config = dict(
    num_hidden_layers=9,
    hidden_size=384,
    num_attention_heads=6,
    num_key_value_heads=6,
    head_dim=64,
    intermediate_size=1536,
    vocab_size=2123,
    hidden_act='geglu',
    norm='rmsnorm',
    norm_place='pre',
    norm_eps=1e-06,
    positions='rope',
    rope_theta=6270.0,
    rope_fraction=1.0,
    qk_norm=False,
    attn_scale=0.125,
    bias='none',
    tie_word_embeddings=True,
    parallel_block=False,
    init='normal',
    init_std_qkv=0.0256,
    init_std_o=0.00604,
    init_std_up=0.0256,
    init_std_down=0.00604,
    init_mimetic=0.5,
    optimizer='muon_variant',
    learning_rate=0.00613,
    lr_mult_down=1.5,
    beta1=0.9,
    lr_head=0.0059,
    max_grad_norm=0.5,
    warmup_steps=200,
    schedule='wsd',
    decay_fraction=1.0,
    decay_shape='linear',
    final_lr_fraction=0.0,
    batch_tokens=65536,
    max_seq_len=1024,
    doc_mask=True,
    train_tokens=668200000,
    max_steps=10196,
    dataset='wikipedia_en',
)
MLP neurons of a small language model. Each row is named by its layer, matrix (gate and up: input weights) and neuron, and shows model dimensions 144-239. Each number is 500 + 25 x the weight over its row's rms, rounded and kept within 0 to 999. Numbers have three digits each. A neuron's up and down rows have the sign that makes its largest values positive.
A block is one neuron, or neurons of one layer that tend to fire together. After each block is what it responds to, as a language model described it from the Wikipedia text at the highest values.

L2.gate402:510429477484492531497487481492497519500501502486486467460486536510547518476481484507502490516490482517522496501502516444490469454480550524515506501525499497488515449443469467487500496481496458530498441526512504513488485475485494508515443533477480525489559498495498486497523538506508501524
L2.up402:550495475504456475452505504505480513509504517530477512494472495505499525476480527524524452520460472539508449548533537523441517479488509517511493534527479482457521479478546476498497498528476470454465492472515491494512487505502470498510460538535468513521518504519498488447562523427501493499
L2.gate508:469500513515475497472468492450550516517464503490527446545491523500514479485464472510473549492537483475473483511511478502481502508497512457531521488527519530481509541504543490464464520479497477484481474507511463508511485464472523491523484493490466545486521502518495498520527472486527481469
L2.up508:546512502539511511465477526523522530515457537503494516500476543487486545535498488476488544501490538502498472490451514471487487491503523496439495517538521514462502490494484472512529470555459545517489533504470502502464481517519532496504477491530523537479512515461459538493510539506491513488
L2.gate594:491502468489492524444553495481475489511504501510528470522476527507489473509513518518532491479526515522475515556511545463486511502446524500473533494495461516516518472476499515513486463504520530533478488455505525458499484519487504451532515494519502518486517509454527543480517505533514510518
L2.up594:489486529478515507486517451515516522447544497510483471496477528502489517516537474485480531487511518541528473538518506520465505542532514509515466535516509473538526484489493544457516480475485521507523483487522456485491477478487518492505529521448501456463497518501508509484530520531580486558
L2.gate672:493494499502516528490502505504510519452502467509456448492505492493473526497486455493512528490482496538495458511543555502480489462496542471517488525514513459486517528489455544443496479468481464504464495538569507494471481511463492459509525528503485516468496483546528497465466502515504493528
L2.up672:509533507472510493484493484509478514481522526530507468509474527525493497504491467494526486490480507497510480492499543474488491471512556467481492486518522487487554502521476557511436515507504475515468471501491507476429504501467514492559499495519493517481502501510546527486417504490459508504
Final subword pieces that complete a word, mainly past-tense suffixes like -ized, -ised, -lected (revised, realized, selected), plus whole verbs found, led, and name endings (Larry, Brian).

L2.gate143:535473486473474525465482519523474519557497528512520514508486514451522461463501520500484505490483522567473460536478503492543472479497465479477530505495468546487492444543524497514494530530482507483527524520527539501487465465514485555498479521515500457496471502496532506564484535526490482515
L2.up143:498492472468495500467477500500492518509480528517503529502502506413502492445499519538479514474491466519525503528475507488499467490496448527508512514491506555506528445486509515490508475481464496502486488507527491515463436500481478516493514491528473487483487468547539501502441542451498486515
L2.gate275:481515529477487511559473540529471536524522507479493456478505524525462499490535487518467493482543520497477485493490495472503516486472520468438481482501559511506495499531478511476529474459460493466485434515495500521477513515528467500478487496511515485528503467476519540512515462491454489512
L2.up275:482506509471494536549520520451500514535502482436479505466464537467493524478467476511492535535556446495496510461509470523493510468474486462487469493514511481490501473530517490443528460502507479489486481517545499554444519487503456515501475458501511473546528480526506512499499521467509514489
L2.gate868:452503466519514495483542483489468544516492496486489498479476467479457514482469491492520511507550512535462470502506504494454506460521514465525497478525503497497503515497489488498508477469488453546537509528514473505469477548529509513491486529520529497486491484522482491452507492529511533504
L2.up868:544519519550500448488518500443496537515512539482481514495498544475495531514487511506503484523551562475523495484503521463540477505523502483536500489470462515518522512503485485455516507477473514470530478527492484476473521482553501536477476503480526481483504513503472509509468495489489500500
L2.gate1369:476495507515469484502503523472500481504503536509491449510489506491452502499525518538520506529508464515513483525462512517517497526481497527503490485506486468495483484486462513490512485513481481490457477470560547522430495551507473502515508493521469508519466497509473463527489498497538527506
L2.up1369:533500502538443465506503571518490486487472512493477499484448476514515478574476496453463503472504512488489505509486499472497512496569506506496507520512498453513535475486511485501494516523517512511500478492504491536484484505489496459504518404510499483487483516456475513477527511504486493501
Fires most on the invisible character after E/W in infobox coordinates, just before the slash; also on word-completing pieces (Webs-ite, Pl-ace, Djib-out-i) and empty table-cell pipes.

L4.gate34:509519509520493507513462488497497498521475491457516501488515512505529507539530497520497455503473552529503476499456527492527463562500456493502436503492520455543486487469478545540433499524501483463515488493503522518503504485516462462522502516500491465468516482480467480531449515493516521517
L4.up34:517457514469495489464534505496504542510515491474518492502468478485498528493497510469501547489484485521504474461483510474511505507514496525526464491504498504531465488477451471450496505517542460484514504554506483466476506544462541464493516528496495517491550510516492520524499479512477486481
L4.gate48:522488491530488482509471468517498453521498498514474481500499513510498474542532489472478514511483502506524500526488518476447487480475526503541500495483473495485446517493493534498472513496525507507531478513479483482544512460508571512547527531490518505509477479555490487493511501487522467502
L4.up48:464533532505526484509470513490501542516452511515481550494512500501478457476503510465512457522490489523542489489506494507487514545481503487479509514481538506522513496532456500509504449535547498498522558485491508477482520487499530513491506524490518502494511504504531503494543521517529509537
L4.gate135:509504466536448537485495513491518519504470489496482488483506525500489516506501482513509482509507498525506470502483466539538493481475497479472513483456540495538503505489488512529500493483517482500483521531490505477450521490491522528485462461487488523495481490488503485511503464573525460503
L4.up135:488454436495498517507481580494495525518498520459464496507514558531518497536474459494489483482467491516495510460517504475525521532514497524491508516506545512504537522514469503538488488476534541483491465493524491499523486539493516566466515526505480498486531562520510486552489463529489479538
L4.gate156:514456501479503494527507508486510516490466543466478508515490468471535463506560496483499485466489488512541465493516511540522563489486517463516479481494487497452498493536489508551467507494507522462463479445476481491507532531518545504507504483463490489505530495527468464467544501476521507525
L4.up156:465499503545516555507484498477525553460543470493518521454480506486519507488495498527485473488519489460541521488540504502484511502514480492501498487499527476504520532500534471494515519501531533487498491460461508541480513506493489502536452424497503480519504443484470476497509491446468513484
L4.gate180:471495510539483508538474537541461493528525508497468496485473501505497466525522471493523504513479481491480495478485474521502489487479491453446461506538466494503492542512524524508484492471515469480483498493531535501516481500476500504517528482470507481487492488481475511493520525485525445541
L4.up180:500522515493480487466482545504504501469476517492510471472515498528483461492517526497473492489529524491503460470511513519489465507506486526504482547552491526464515507481515447491454481527488537477480508506527506541473482503486507493481550487490512459524523539519462476509472494480529509501
L4.gate201:500508515505494462481494495503483488499507467447468448521486490514532457504545481508522487477508450494512511478517492527469523512478525527489475462497508470581480504493511483494512502474502500473495469514525467508489458546480510526471506509462480493523500476442481488515516546510512488522
L4.up201:516533488539475534512493477477483477518512474537480498454510503530494498562488478518539491497517532487446485534546474508490461525533509494471483459486480491467489477497505506555477495485534465469504479495482493518531474484506474536523470502508487491489504447470467470513545530497532513535
L4.gate290:539474529481505536542504495497479479472496493496512477460503460491528510500480481522469474436509506448534467475465486520511473472531455509485505512483459455515472490503482496496513517505506524521478488504520493490457500517526480481553438530503482484450544498523460454505496518460496432498
L4.up290:492537495521540494487524492461515515504511516496520500462518529472494477549516506503495502479505472480510516486482475490460475499500470527531470503522453488495474485515455496497536504486480507561454497468501470511485469508493481508523518531514468501477486483471539501497478523439519505556
L4.gate312:484509487514526477484458507533531498520504526491514470468518532482538445521488475457499511524466518461508536516493531529530491495456537510462449501488483487537490557482498489513504487529469545515530516461449481442508486507488493531544530498516437493512505515504516481462490490495526498502
L4.up312:505485496496505522487489487483532477527522508465530517433478468482521498515525507490519475523530494514507494468504505491475545474469536512472526493527451486496464507545465535504530504524492517503484497518520496449492514491525465521525509500548490499490526520505430513501513476528501504531
L4.gate407:473523552496506539526561472499494508512530481506498512456475493457449477497518504457502485510476557486453484487511510531495478509538479509523496507475493471507464515478481473513476491511488496500483493506498458507484480510452501511461521485520504502490498501489484521518504521509481482495
L4.up407:538517524520487493486514499529487492488471457466494522538478433468525521516505493483537473528492511524500501517520508539547534464517509487495469496474489509489453528487491463559500505523499504483468526564472529476492502506493499544472515525533495534497484459445517507461546483499535509534
L4.gate855:492514519487522523537478502495500561516481507543527495512485444501475493503542488509523496458488488519474457544523528504464480455523512495529475507453526548492495485500513487531499490532492508468526546458467491549505502531498532505496476495499477518505528456529469536486526500522448496515
L4.up855:530496471502475475490536467476459500496446533482519539491523515489507442519521489485529493488492425544516511492515529515493549535521468514547469493546498484520551471461511491529501524455504463488489501514473526524501499507476507507491480532483459454497492551518497542485516526472481505522
L4.gate865:465495488520545527516509468502518537523506472475513473471509498524531479496517484515468492486485501522480444497534552522480521504498489489531508450500493501499471441488547498498474508508500476485488553453509522518491467532473509461511495505514508521511522439457509507505499489537463504518
L4.up865:509505452492542470491523529497493484540497462536506478482450472537482516478490519518502518542471504537494493472523519474502525493487499519462533490521558508510479462469530531505449502523520497469503515498513533482459467531466492452523493512490500521500482502474495476525494441483509513461
L4.gate999:471490502522492530482490490540488496534516473523548481520499485523481446522495489455458517487456442472483501500473513500541512510491527463483531458444471523500482512479476466485496493510504529537475502509515483504506524518444469473531527529447484501523499522517526498507478532492491515515
L4.up999:511523525486468501565494528480533508466509537504496481489471486535511485484482498503512511465490504500502552510553524492496508493449515530489476523513485490489502494510449465519458521484526519549445509527516534494488481447446517494507474513461477483526492469514487508475485512513517515499
L4.gate1016:507490500501513489493490488484491530519507507487533503492506489550432511525481513521508504479496504506523477517481466470547498467485503477521478496478497535493464480469510483496501521529538478495492499502486502552491514505500486510475451516488456470487490461531488510515515511493486479574
L4.up1016:484516466513589451463508514523491493506468535496489504475480491529529521503509508489444460527496535514525475507526516502519482494501485497515460454469524520504440491486510474478512528528481508516487525514484503542486506553511529491503538508499496494518496495511510519503504506471535491508
L4.gate1245:525479529522486468500512543477528545514483498491494502540519488536533483491518533488518503492526493510478505498530505496488523485486522514502485505556487502477545557496483493525470475540509508452522532506514486508520494525498456458505493472498549479535504490488465543493500495504542499512
L4.up1245:492512526550524475520534498500482502478539519546501497509515518506494500474504488482493521463508490497489502479516485435505524481470519572540551559529537448506507529513484512459500461495498555489497467465548533501493480495515506469505541505499473518498468487506532521502542533519528483499
L4.gate1478:504486475541516469550481510493520491487514527481553533516509468477508512522519485474492500490486447493486493448484507535560506507466492459461492505486525530513455467541442517518509477500474475529507532504515516489480499498474459492510498471443477484481501493476524497515496507479520463514
L4.up1478:533486474519511498516530498497502535505489506495482503506524500487503490480519488474520506555501459482511483492553513555509504510494497528533498464470497543504509519502518487532506533470478498505496494522509512534460506511500504536490506510481488529509518461491558467488485526479456480520
L4.gate1497:503528518485480541503430519521502518466528535481491546490529521503494507487463468460512473494496461492523512484499489479491493481558498463466514591517521481447487530512513478477527489497501526500508505502449518575462490481467509514476488534535506495503485472481493483490494499501499504477
L4.up1497:477507508524494534504459544495516516474515511460502508489484511446488523518502471508502491507510534513496474483484523475508452555521514462528473518451525472458469520498554514436516479511512502476537474500484512554501478545492493520531498483476464504514512506512502494511496531504509469461
Pronouns starting a clause after commas, periods or "where/that", like he, she, they, his, her, its, including split endings as in y-our, wh-ose, The-ir.

L4.gate113:497507476503484479511538528482489519506471514491525480512509514469465459526512497558506491530557519519504510495537507537497481477491478473508570510516502477463479467514542492539470525537476499544507494447476439495490497537464490441509484490542483479516465506493483539504462486510495502465
L4.up113:485492505521502511531504520500535482537479499539518469553544513499514514527465440466452495499499475522510510579518474452493521520445499502485493539560511504499503541464510477534474490498480479490491486478486503499489505478464501497455500471498539494479523490493467457463467486485539479543
L4.gate142:486499492442498512473513464479502542505456534489490470533507517506500514544523518519474478521494478497486466520482461513465496484495508495477456446502522510497520493492541503509487496498474511504505494473529482521503489490479485521535461494507517493550488491515509523502472517532483473557
L4.up142:492485510502473517548459530541507491465501457481511502468484466473503506525500505495451486492502457522505505505499551492462469520485496547502476483502490480474483480477495506489541513490514518532498510528485479551526456511478471490469484460516469484484480481477520451455476517486507499546
L4.gate168:512483541508485503450509464497518508490484510470567511520550482492465494455500534479530535528559475520474503502542538522537496467511488488471503547490484537509478479495466555506505493476483508472510477525462469475524460512521507491478498538505511457461463494510506496454447515503470511493
L4.up168:509522444492521487490496471437514526495482492460523498507505542498478464525438491520486516530543448531514486536515483480563523475509488499548502502482463524445504532489497523501495534523485530478506502509469479457508428536524498480506515565547497444464532502527490543494483491505526515512
L4.gate335:509535485524482538475524503512490502503478492494492493506480501512503474517511506533494482504469508434556473501538501517520532503511440490471451488543465464498508545511537504485491534491457492559520512505489510513523519482496540500486504547526472484519527502484460485510501521524522490519
L4.up335:486449505502510496534500496507486451507483463493514488557514479481501512475448497473551525523491441513467509510520475488517505515511496510496494445487518526502511468506497531499447544530525467477480480511481488523510481436509531533471512510468541504467485490520524535570487480515485524550
L4.gate368:453476530502477510514528442515481550496439478522484501527510517478471504498535470517463529526496481515493508491475446499513532458495536502526526489495463487432531462476467512506492498480491442465532494535510502497490532537498517473484471479472502497516508495475553538497482486474519515492
L4.up368:494502480514543533491503504487496489504523531472506500522478486509513492493477498538502514468522488493495504544527477497476521504550451492526496485490543510484549483563510440468513496460459468495455484532505519491482534502502481501490475488512534511484505506502482486467507519462495514537
L4.gate386:463493508498529520500466487483481514494508508496515553487551470484463521516503551509507500475537524496515489499476501524536498550507562486552516488512484523525481445521485527533496505536497521510481491489520501526460488526500497487543463488475514506508483482510481521492540481466505525534
L4.up386:493494505497515518489508454487510525540505493520486515501510492497471470440520525474535523474478499484485480468463528505497516501523528501500464487508498486524505482496517490497515480481474485489469499500515466488497503541507500454465502506503492495493478428481511493503497487523502499503
L4.gate649:479519455491508531506536546498494490504546504465518519528501519516504506500530526480510489481494430510495488525516518505527482516539502449503508530522522489540512475500500474497476500488526510515522461552462495480505533494561547520496525442487542543521512486470483465491518479502500524462
L4.up649:514501512462520489496466517497477552448502460546515549481501461501479490508517510455497497486492534470505522531499507450509472483510494508498495497493516537483490486497510481531516520457478481482470466536488466501517475476436525475491462498466479470445508449518482495478485474514491534531
L4.gate700:470480486508515516542513527494499458493505430487508513477524521449470510506495532510535483527456524496520521509487459457512515523547507499504512462461510442473462479512451551495472489557514502496494513502551509483467532505492468505517505511483474494494495517497497479502542526489480506542
L4.up700:505489551505522536497546518532504551499500494501500499471540442518448557510490508531476468547495531489483563532518478494537528501512520485479522514455545449515465519453458512497510499498510515504475555483516495476447543505535451491531484494492515509488491520522510493528500483537498455533
L4.gate710:506478514468484511511508514509497515488483492509525459490583464512478487495515543523472491503556528545554523469481477490494490535495487496492510510482518497515508480509478497521484433425505484513541465471492514523513516468456530493494496508535501504500507520510498527506479500525498459499
L4.up710:513509524437514564535530505493526539473446515466546501518535456473529480480427532492505502530569500531461497505483536429488529472473508519506520485463496553506481516531507481514466450511514528511447518450556547546541504502497463500514485506508511509474497524496495504482518499487516514499
L4.gate1207:518509512507520506496472488458470511524492495536496499500501488480482461491467496565518537503495451491516477457500466509485480494454474517498504472443471509520555484488468552500519472472502540514477495521499487549526499492493491474487488481453458481530541514502485482479492485507467516487
L4.up1207:457506504509478490526553487518497497504525488505552534454518499467487515502531484453502484471511458498550483476459471493499480543505521505485493521510501502521507471447477498495505514531513510515455517531518508525525504498492492456476460501503504500485482520470460476485553492491488455491
L4.gate1378:483510527482538448439512496474511445462501480530533523503526491487482481527576519485494488517509589500478482478504480518492499509526492437479470539531487498491490548486518469503477478534486480495510492510505509507481500488473470488472526488499529482476477478495478508481495520473475508560
L4.up1378:456499513529495474474528469493513472495507485515521514471487470468453454501487516485479465473475510476517466502487479483535493505505485526500531510536456480505555562520549504533480514538485494468503466487531487472511482494517521472437443469503517490488582537496502518458497534531543492541
L4.gate1390:491479479502439534500501502500455530493548469531498520455509524496512488504489504474483483546526493523466509441493503516541499500510517525485480489460480463492492526503506508463444469500459492487509419512509518559528495535532514499524533482513485482481503499543488523513468508491503528476
L4.up1390:501555541474495475495515464527469492509509483494524530528516445509474493518554491512517532470535471527488483508531494486509471549516517484474484465526490508480506511498488470452477502493507475457466452519488475497476462500531488496477519488493492502540462552480496503463474534535482467513
L4.gate1401:468516515456497466514539475553474493534466510462522529492517504519495518509507498484504494510495492518465487504473510525554505474521478546502498527523516524441538494485462496501513523459515533502487464500473465516493476514504495439514515494481488477506518548491506461483511506501510483536
L4.up1401:493478499531536483562520524496550510497493508508498533496532499484519506510482514504501510415493535472497514495521516476489493496486462482502511472494481554482506491528467501511509490516513499468462471542495483494544497516524462475525446466523496451533462518497449484524478493492541495454
L4.gate1471:545516429471496522501493501531481489528503491516500519477486498483465467481487489507506508481484490459493476505504511506546509503509507505503470520518511488477507519463523447556480472468510484533529523552541530481490495460491458534513523488481471539495509531455461492476488495558493486441
L4.up1471:484515530519501511503504473476472515511467520516532536477515473502452460506489501486476549542455494486512469483489520475476494494459502505490474496474526448518531554482476474474502483486525475509540475515520505510480505505508483550503523516470501459474478537454471517535481505523480501529
L4.gate1483:553520550513522496467530499501534511539517460503506511498525494496463510499480508501505497501475523524485476488554483539528546491521518522484532500517493499491459511496521498483487467494526474515502520521479496545482456517538485517510484504473494488500498528510539467491494514508480471526
L4.up1483:514482487513528510475485513447521496506520473495530489485563503482562518465507511473487474486511502460491535505473484491468481504531516511494510515467511514530502496493485510479504490492531476498443497500498475518487540501487478531503479506496432513456519464483559496470491475521480549513
L4.gate1508:516528510461494499498507486543489473554514489515489544515523518521481528525561504551518497489515510512526531520510438495471498492552525549525511512497523541490497501512503507471562462550480528490482507507477512478490500484503518515494470524517539537523549499496492474477452493534498476466
L4.up1508:524505522431513523521459458512519508446531511526493534486480493490468497477468491527508469508493486495460528481497482515537527477483526501490503508528491514470480484472503505508561507529499565461482502508508479509552506497492473479453500485513541508458476504543479482544490441456510483523
Final token of a field label in Wikipedia infobox lists just before the colon, such as Webs-ite, Postc-ode, D-ied, Music by; weaker on table labels and some word endings.

L2.gate462:504510469487495471469490550508472503481498491481492502487493496542488512459497491497530459531448467487505492472492533511482506517508440489511490507535457526515472504488505483521521478483491515486475466467536499497495480519515490529510485510506508515498531505506459518504493471509526476499
L2.up462:509527527522484486481518463530460523503521479551450550506540465524544511492507470502497452483481528487508474527590486512515473492471507485497441500490519496527501462488476503514495483448494508514498512515518547512505480529533519495514514508477484496478487507518491469504505476518520469525
L2.gate740:471523499492533511496494504524465503480506531500552518505461518555506505534498492516434504521469537482477516499509462501529530467537510477521462490490468538511514461511510492510499506513492526556471474560522509459517508508504495516490496499489517529482494511500545490470522504482503470481
L2.up740:499475528480478513465536484521509495479518516497511507523511487496539484514478471530486503512490495483526470482506461492464520547526457502480487452500473441482507520492480525522480469499496499503547510518528493533429492516511492501451501493500512518473526474485473489548453504516475499502
L2.gate908:478520509552526450505512497484551512461479529482503484499531520458484490476538478549502500466466527517572513499551522508516512542504464526483470489497489525493546499487518536529510487478507513488513500495509500517563511486470521539439514521462459513509496538483499531474466481526535484497
L2.up908:486523491488498495468514536448516521486521511447485505544513501491503503510529455508541500504443476492538549471543459526510525500468464488477494513472493514512513551493489493503475498514487468476514478506484501500500503457487479517456518526494489496513526515522488548530494492492551521523
L2.gate988:486498508522490504506513498519487507523509532490524462488498549510457501524525536472539521497516479475519504479498517509491494507548512530502478475502539560503491536509520491511478511502519495473516514485454555500498477502519550494480475465475508516488540521476427516523490461422462468468
L2.up988:487474524515497523528534522482468489505461497498483520473467542493510485486517516492505483471485457490520518537505504529531501461467494503498502485492507503490502531548484494514454476484503497519463545518487451505512497499486498542475514487492503508481514487511478514495521491457495542475
Personal pronouns (they, he, she, it) opening a new clause, usually after a comma, where, as or a date phrase, followed by a verb: "where they lost", "In 2016, she acted".

L4.gate7:428492511503502494481476534493512473501501494548551521480513461508534522538455471464502504526443521543473508487497533499541519492498507502535509525508514485502473526541503491484526501520484498474520451512509492519501513536511498519537506429507506469501475535496509543527483457493556456451
L4.up7:487485490489497482482473521469530520494520496505517523553487438534512504511487459481487496461457524490476478477492492449509510518496470482474507444472539477531488505483484496528498513480517497507498493453535494480461445453445502470528513481497499476484492503507494508541543483557520494480
L4.gate55:455490519502496538503441535492493507479530481507533505514500514508476534506482508509522563514503528508502508488477549473513493464508536519452480483465536485471470540566510473495539503514456527475481487521484473479495505483449504505461497509524527507478542472475540471526467486513500520513
L4.up55:444574488481491473499457523500462493511487534514491512485520464506476416513499494503459530492541478530506472450460542502471522457506475459494503496491491472478501500515527479480525498547520457481448467518475505474492509475476522505528474501523459532531514517504498479514501495519506467503
L4.gate105:485459476473524489491505481525500518510474488494518513525466508498540533468495474498522507471547497520539488520480540502549415477501476486493487528525487529495487481502459475498518501539513485508547507463478451501459507502536494481492533493509498456536598527477492475551515519510479486489
L4.up105:451497536509500480486535517474495530506504506525462483505489519500479496468505508497480496518485502508462534440532516485495468494473500485538500483503499510497475507518494525549458516468478478518518494508489516442523511549469493477510505508505513484489470514511510509566517493517485446524
L4.gate109:483443503495516505526490541525468546476497461516482527503493517491429453535457446494502539492513495490512518485502457490490530531481491477507480534537529504544505473499476471441491532515515554480514480490498483510470467542495504487529502501533498486474481483503518500519519487561506489473
L4.up109:460511504495500491492508501548483469499555502486532493489464473531515513473481429494468503476517479526534499486529488521472510522556539517502487497501550485529552522456474481511506471498517506472465484496565481478493467527466464483518543536512475499475484526511493491544532484496520485544
L4.gate214:497465518507489470501478515519532525488488515536517502546467478458500505520514542549509509525438467510529505433489475476535459516510480491487534527527533502494515504484519540506514480505548475506535510491490533511498486493487556479524464536504502539527520478519515469523505519530509514464
L4.up214:517467545471489498525472535469472479493532474488519535531491534492457504471514496499483491511505526511511484484469500500480490543540475521482533470533540481555519520459489508451516508458482578467514530501490481498497448487483522524466471518485499525470544503473481509510560469493508494508
L4.gate265:501506502456506522528526524530471542511484478500466481494487506499490458496511529470527522498525552523485488479528498509506518494524496499506527530473518458505490519524480510498502490505515498470467477457483482553483532469519527485485512515480511466505489490468500507484493518503520511516
L4.up265:492493512478517496505469524474503494526476461480501513503484507512526514501512493496496524489522502526466435527490463528447470473535476460500517496507519487475524523477542475481468529535498509519489491518482488499497530511483461511567507506490493526527539479469507514530469442515456529466
L4.gate293:492482541535490501491506523489481509546528502517514517551485457485489485504483536451540503495482496542515515484509474504501506519571460533507507536490520491522522491517477479517507529500528506488458514443489520447476440471452446554496472532501535475518495518502480551494446493528535487476
L4.up293:419515495559505544483486494475510522509530487524549470517495469514496530493495537498513473485485522535502504478512462541488498428487482516428521520572531507453533485505489454506533475485485458487539454478470497492478534521493533513477477467483510492528558500508539483448472518500510507477
L4.gate395:519482535530501490460503491530478516505497488519510526470502552526493537501490492535512472496532474509487512507497504498460510505524511502527509511477496530538527471519513494497474507504512527491509554564460511482515498514450471469500504514451506486538511537535551474495481529465445462468
L4.up395:539494510524535459470440515488527557473497488505522477517523564504489487500443534523509457483535491505515553501503457486483511506512550517538508510493490524534551507512501519502481519525512520494506498505540496506522509508529501489507528477492513488517484498500542476522496483504498480497
L4.gate483:529495547474474461475498501484506502488461505487513509498494570466469547525497519507492461515480477531518530488499504456479497492480503524499465503490509496476489520445472472517512509531443503482473543548544493505506494494483524460476469494541483530487519489496535478521468516544504483476
L4.up483:492482524508524502474503503480538519474506470491512513456514521528498502554458497500480459502494465478523508518451495561507545499506497493506479502477501505499498482460510534521490503515512515489495501482530437508472494506507494503500482529474503483494551485470536507546536483533516490482
L4.gate703:511532493572503479463500516498516457521520503498510499481538521478501552488509509508499514478507485527534472461539525500473534466535514494494510541488502498525555561492498511477523472531553486531518497524493538513529491495462497501518490539481496518488484526494534455558490523475460490499
L4.up703:493489443487541486513513515513496458514524481524495469522492514492533484497496470489445512495535469458487499470503534465470510460520512510543489527497508463498475560467537509490486480523503489514511505513557465495490497534488512516501494537509483526498498533505511466484518490509509500511
L4.gate836:482516446509521529451516512486495512506505490517439488494496483479486551478481512495509525468499510553540507470518522517456478459513465490510541505584514486477516451499508471466495523510470463511499496466532483477489507527512531518509506570507489516500534515475498480552497492538525485490
L4.up836:526485504528496490524488514517495497489514456481498494494527527495464523514507481467497504510525537473474489520484493496513512471502497480533505499504499525545497457452459504506533486530510511510529528528484473505528491505510505505520490463546469529482523513512532478520476490525504497481
L4.gate845:455497502493523515519489510506506519516482462487510519485466522520518527499481546521533511440514433534554508473517516494486464527573513476512503510502537489540544511522483500534493503495512475512499463488507469513460490497516531513496523503489529542513511492462472480546502467498504493471
L4.up845:495466499552512490517481500526452503504520496521552504530466537509475496511426465481561494499508545492509487508529480456491548492501491534498448509498515459539484540506492460465528455511535452517526492487532527499514513535485491492489456543507528513495469506470488529482470491494539518487
L4.gate1109:532527526510559513488507515515460478501466513513519515531464468512480487471489508509487520516530531479495497562517485507490508518532478491498513496541483518499498529490521548505497482497516574502525450500500470522568512500488505482508519457510470489478471457516496483480462462518500539532
L4.up1109:522506463536533536468500467522506491494497488484513482519505525500549507476478478480488543478478451500471515480486471466498515496514514442461493511519536506459512524519541473497593493467527483534511481458519491505454497474503435492526487488501452501483529482462506490510497463507473508485
L4.gate1171:517499441489496491481516511513485489480481513493464494492447515489508525496487489508479522447496479468475506496542455490556520491499527488506528476511488519507530534495503484511483503480553510512512502506512484483531473530434491524514535477511521473496496504485445477511536503521503496502
L4.up1171:518525499570498494466486477499519502427510461495543489501498496529497485533482485508520505470466521523447488512495520523539544492500484481470489528499505505514459461492462503506513524513507486477534490492538498483555491510482503512467507530527443503509483469456498486529500512512512489471
L4.gate1243:517491517491502453480484527519529487527476497500517501543504468525522492496521530435492510503492541516517492478538500493490455475532484516476529490512517511479499487490442509471466553489516498489518494508521512482461518523490514486540490519553483481518535523510522530514533498481487479511
L4.up1243:481489546545469496480479493509510555437478489498530484548512450491446481523496521522537492482501535510487489530473534518494476524530503553513479520494545495492540467475499516502487488537511526494573514511496524510516520476445533520498534521482527492455529474514487485492461503523495491481
L4.gate1520:489496507502458529515501505444490480519504461516498494491511504535479456499496517549498485447523502505469536467513496529482509463448497509534473513485520442488527545522510482472527457536507472520487446510514492508483496495502426498523507506499479482508523509522476499485471489534510525516
L4.up1520:483535443482491522474527539510513520496493513505540471477518486502531511503464517484493513512475526525528451505469532492489523517484501454477442482517553541533481448497503523492515531477526549459500543519468483415476501515458505513506455507506513485480477466504549465504499508544495476501
Prepositions, mostly "of", right after a role or membership noun or verb linking it to an organization, e.g. "president of", "member of", "served on".